{
  "num_hidden_layers": 8,
  "hidden_size": 384,
  "num_attention_heads": 3,
  "num_key_value_heads": 3,
  "head_dim": 128,
  "intermediate_size": 1536,
  "vocab_size": 12965,
  "hidden_act": "relu",
  "norm": "rmsnorm",
  "norm_place": "pre",
  "norm_eps": 1e-05,
  "positions": "learned",
  "qk_norm": false,
  "attn_scale": 0.0884,
  "bias": "all",
  "tie_word_embeddings": true,
  "parallel_block": false,
  "extras": ["capped logits"],
  "init": "normal",
  "init_std_qkv": 0.0219,
  "init_std_o": 0.00546,
  "init_std_up": 0.0219,
  "init_std_down": 0.00546,
  "optimizer": "muon_variant",
  "learning_rate": 0.00245,
  "lr_mult_down": 0.7,
  "beta1": 0.93,
  "lr_head": 0.0129,
  "max_grad_norm": 0.5,
  "warmup_steps": 200,
  "schedule": "wsd",
  "decay_fraction": 0.582,
  "decay_shape": "linear",
  "final_lr_fraction": 0.0,
  "batch_tokens": 131072,
  "max_seq_len": 512,
  "doc_mask": true,
  "train_tokens": 457200000,
  "max_steps": 3489,
  "dataset": "wikipedia_en"
}
MLP neurons of a small language model. Each row is named by its layer, matrix (down: output weights) and neuron, and shows model dimensions 256-383. Each number is 128 + 32 x the weight over its row's rms, rounded and kept within 0 to 255. Numbers have three digits each.
A block is one neuron, or neurons of one layer that tend to fire together. After each block is what it responds to, as a language model described it from the Wikipedia text at the highest values.

L3.down376:127165179135161140093168157140182110100131078143098153195166171122150139170158107207065099091154138111092096095133151211102113109098149095149087091162131159129108129163154144148128090169115117116139127170144110086138146157066160151139156093141122101122174118144171068124111110122146138065078125126147133120130166106093125144099139120102106112104130117113125109128057143121146090134093
Pre-verb "to" and modals

L3.down567:136115143116141135098137148142165128074096132162110107146158112164141126154076111117149152041150116146182144166142109123169125116145125170137103139131113156108129087101165055080149113149110091120137111147151119136147096132104140116129110130173147203103105187124128083037143124123127116123106125066225104117155152136156124112061152119146109070131150164142129099101112131197154078134084
Appositive break after names

L5.down289:122111169108194101171127135129078083121091113159110173080109123138140133119102099109093137115139120117178084128086103140172170078067140153012195119101134155099102103167102181128103119183173130152155141083124134144106162102124102135135182137139126143120130161160105093138100131142098128095206173124112148178087190152139121077159128094151155118100170086094129090089152148210092184109154
L5.down559:138144120176064158141105110133144073120124090200129140125127120136108144119129111120106180146169147173134158162063129196167079129118095179136139125177129051129139146116109096132079124149162141094155127139138089193158127144074096099192186068114161107148119102186087116086145099124190150157151152087104110163123135137157102123076144130151118153128117163120082109132100113079214135122140
L5.down645:113174124131164131173109122187094151135153088098112170154080181084185115106091106140091105067133164134139104153125134141080185099176189090143134096095125138115151093134067183109121105139171132132128114133054090157159100147124165101166128155167124176198171103131146129136136118140122152111164175099144142143130092125089140104080102132091089127129047102100105157180127101176133134109068
L5.down683:132118145104197136143112062132093109185079120095096038074107122216156183142180074124156168122103128167152164145182050072174172147157102114124156072131131151140143158107152113145115043157115064109145123099110105086098103137147093130112147186148122085149129181173103166092137079120105099182159133113117068121157113110124174121108125078125104096097170124107104144161135175150101179130105
L5.down862:035142106085121066172075109120141171148147102127151131154073135112179104199164149164165138077107101118157170094075169110146116175144144092114102176104114197157136133113138104128083145135142078169180147153166107084082137141134125088126125136163166123152121161116117126137081100169150154133187149117116117097175177152127095103123120131072132045120127119099143072112068196087122115135157
L5.down883:152118100138154105143182139147147105137129084086089152132159136161088067080109121134161132157158058171161166146097155120153169134153182153154111076118092155154131131178116128101147129126152143135074113090122133130107160129108168147141074104101139088096135111106067137066219123076107186107108119123169137150137101154060115090073117152147121124126129124103115105086178130134137102125123
L5.down967:182160070141159117123088141146160138130173096134114139137151146175068132150134193107103104158154109102199154108114081126121151050109112146143117157120118211132106128136110113152137156118082126180062132146108181087096183050109140141111118147125119172121128127138155051156130138128091150148204166153105160149099153096058153076078148101128069135137160150132134178092114114177157095111173
L5.down1088:082096170083143139164165116146090097119137167114127148147100109120111096113156174158065096148120140076147124099136108082153134098161098114101122192154173161162169104120076088133113150113110148187113101195129118156133114097137157145146128148173112103062198089095103152151087063166113203175143090175190115119151136128047097153163117163094111146114159121126152105124050205114142163121109
L5.down1113:171124140120180115076095178110080050110179118194059141116151144082153100094097136150135119135149089102135141156121140137168200162147136074075134118152150114125144125100115084153084161215070129102092091149144120173131146139129092159107107137156075159111111091142127192144150135115136158101134111109129158160145100132120163152184129102193145164214141105065120137104146214117175082123080
L5.down1196:094100123119094076124092123084074155100137131091115149116150197169172151168121143157160090134148153191053179091098088150215129132185083101097188117094150102091136137115207143134172139150129120176147095064102068110111222200157108137109127119119147109150092168126142131106151155126109181142092131153113160149130131141091147078140141112138110103126139096126159158126090072037114128138152
L5.down1217:162103129136157103164133150115204083130179135093103161129121121115135157140108126163140160112132154167160166083095171131146183105170116140141145109119192097089144156157043100122139179120083141137169111125170141189155146103090135098161160151172135135050153144077117170115124101152112130075155170136124066178152163128142142072165159087136155089136115094151143123120152135084170126071088
L5.down1250:151167150136140137116167107110125132140121179174119085115104128132112141124123101125099138117134188136125131138159156120078093212096109122111198116139102169101145106104135155128138146169133130155138109115095129156122167082151125102099102131182182107099104078187172144129144136113156144165119153175140111156144142190115108118208108171129173060106108152141194076141145123143113056113126
L5.down1320:125161156205141130114077135157117162115132099164100170129168090130123132151124141144191184173118077110089126176076130129141127139177124119096105106212164077111191141111153156150130124121199122150128171120157167065142220173167079174142166160144104160142123120174099122164122079114142104126162163177140107061180175145129111141071120107160059123141116142081140144107120088116177069163131
L5.down1462:060160141131104157113211158151177123124097124154116155121127132140139132121148101167115110085128156182174118040123069139192151145085115119154083136135114055165105178136164141118106131185128109117137102188172162156188096107052158132137150069128155129103105093162121144118135094158113137116074121161140080078144124129121185114100163100121150194125065099099158096103103109083105161097130
L5.down1505:166143133178107085159106070128135141120133106111175112105183157035128139113148081085121128099134135098190098094170133060142121153095123150208156161135095102086166162144119107165105131115078107157127119128135154119094139081105116138109108136117147143119147146204131121097115069101191085170175130169143101203167135124171155129128155102140196117145107087133203139111112153151113169093160
L5.down1510:082174192133182092138146135150175188122141098137146131145191108129128194111159088119174140132099117087194096093103182154108208121177139151127164162117152097120117098131114134119160092118150178098192152143138103117169101125112128098122136123109138075059117109171135136108159051059133172117108156112135099138119117190136136127127142143090156200094040103120096141119094133145140113166174
Infinitive marker "to"

L4.down139:128146124133144084143092090158106096118122131147096070112114139191101117178182108086122112104129138111186162100142140090154135176167115117110124030105149198136142142162140081136138079142102118106160074195156051175103163120109114127115094182125111142109140124191178156145145089164075146072077156124154163150144204151103118180109176110123146102103140102084085097123054129054101162139103
L4.down912:169128123131105083143102121117092100153108106167086133108134160182100110177160103136118108130078134157175156177136113158184122140137146179154130121123128117099164171131127099198125124170147117105133135134137108152165139170102109140163105142113088065093137144096165133108158169165170081100071184134135139112089156112116069146089112145173147103110140060133087089131151101094128114103083
L4.down1375:176123143124156123100087079105128099133119109125115124086189187109098122136121162137151106137146104117144114177139157119109117109111135190172109072132149169122141135135087113151115139186150090085162071212170151141137124101130178160088170187148137157168161068097171141158114184129113143148054177100100144091125210144169139126128155104142116150127095103142159101131140120094151133081121
L4.down1473:145088117111109140118134120167121127145195153088136087088141117118058179176124101132109208101114147093120113147141124165157166131154105241191100126145144170150153133128102123129152148168142123176116105124152067096132081149105152145158169199166118087154129150107164140109097093196115126101112143114108118116151103175173108085073123084081156126166132126100163165114112092083123172081107
Place-name locations

L4.down1200:102125185131147127118174181101197180085161142126131185158172148171098151130123165114108142099131195158235165156103157180112128094148103144105152183167144068072072114167139095086125129128130192136124122133151119135140106140123142106180117151186133100089145089112144082110140094148157147077124116114119155119079176155100094150140119079125157191098122115163137128120120138102159101085167
L4.down1283:154120146108106159122074134172167118053103120182174163101128144120157145103110163170122110123157142153109086159127119132141112102117096161143137129098127087093115109131060158169102095167145190147182137066147136169120129155107100139107110111127143122133124109138149110128080117066144126080148159160094145096160157143098134118117114192121096099122152131146115180084117114159162139116145
L4.down1309:100187106085103083139144065133196120080106156130133209138108119140117152170157089102086122165111100142162111127158160125121169118116162107105087115201156145162123110191106089153093146081085101077046118142132091114134184121146137142146134115125115176190105129197079077142133145176140067119205134169145156170168166129116131123151111142152104132135097128093144129129120188161166117086131
L4.down1525:122134122108124159185146141115189097088188185149175100127107115096068126133061087094097062171167151136213154086111122154180112086131111158105097120151068132125078186146156151139121143180121152187163132144111154130077070108111130096195132057172101158159100107147086111127153104142150104099133102109106121156187097118136169093136112101064114114142125116115154154138128162145170119082188
Verb-introducing function words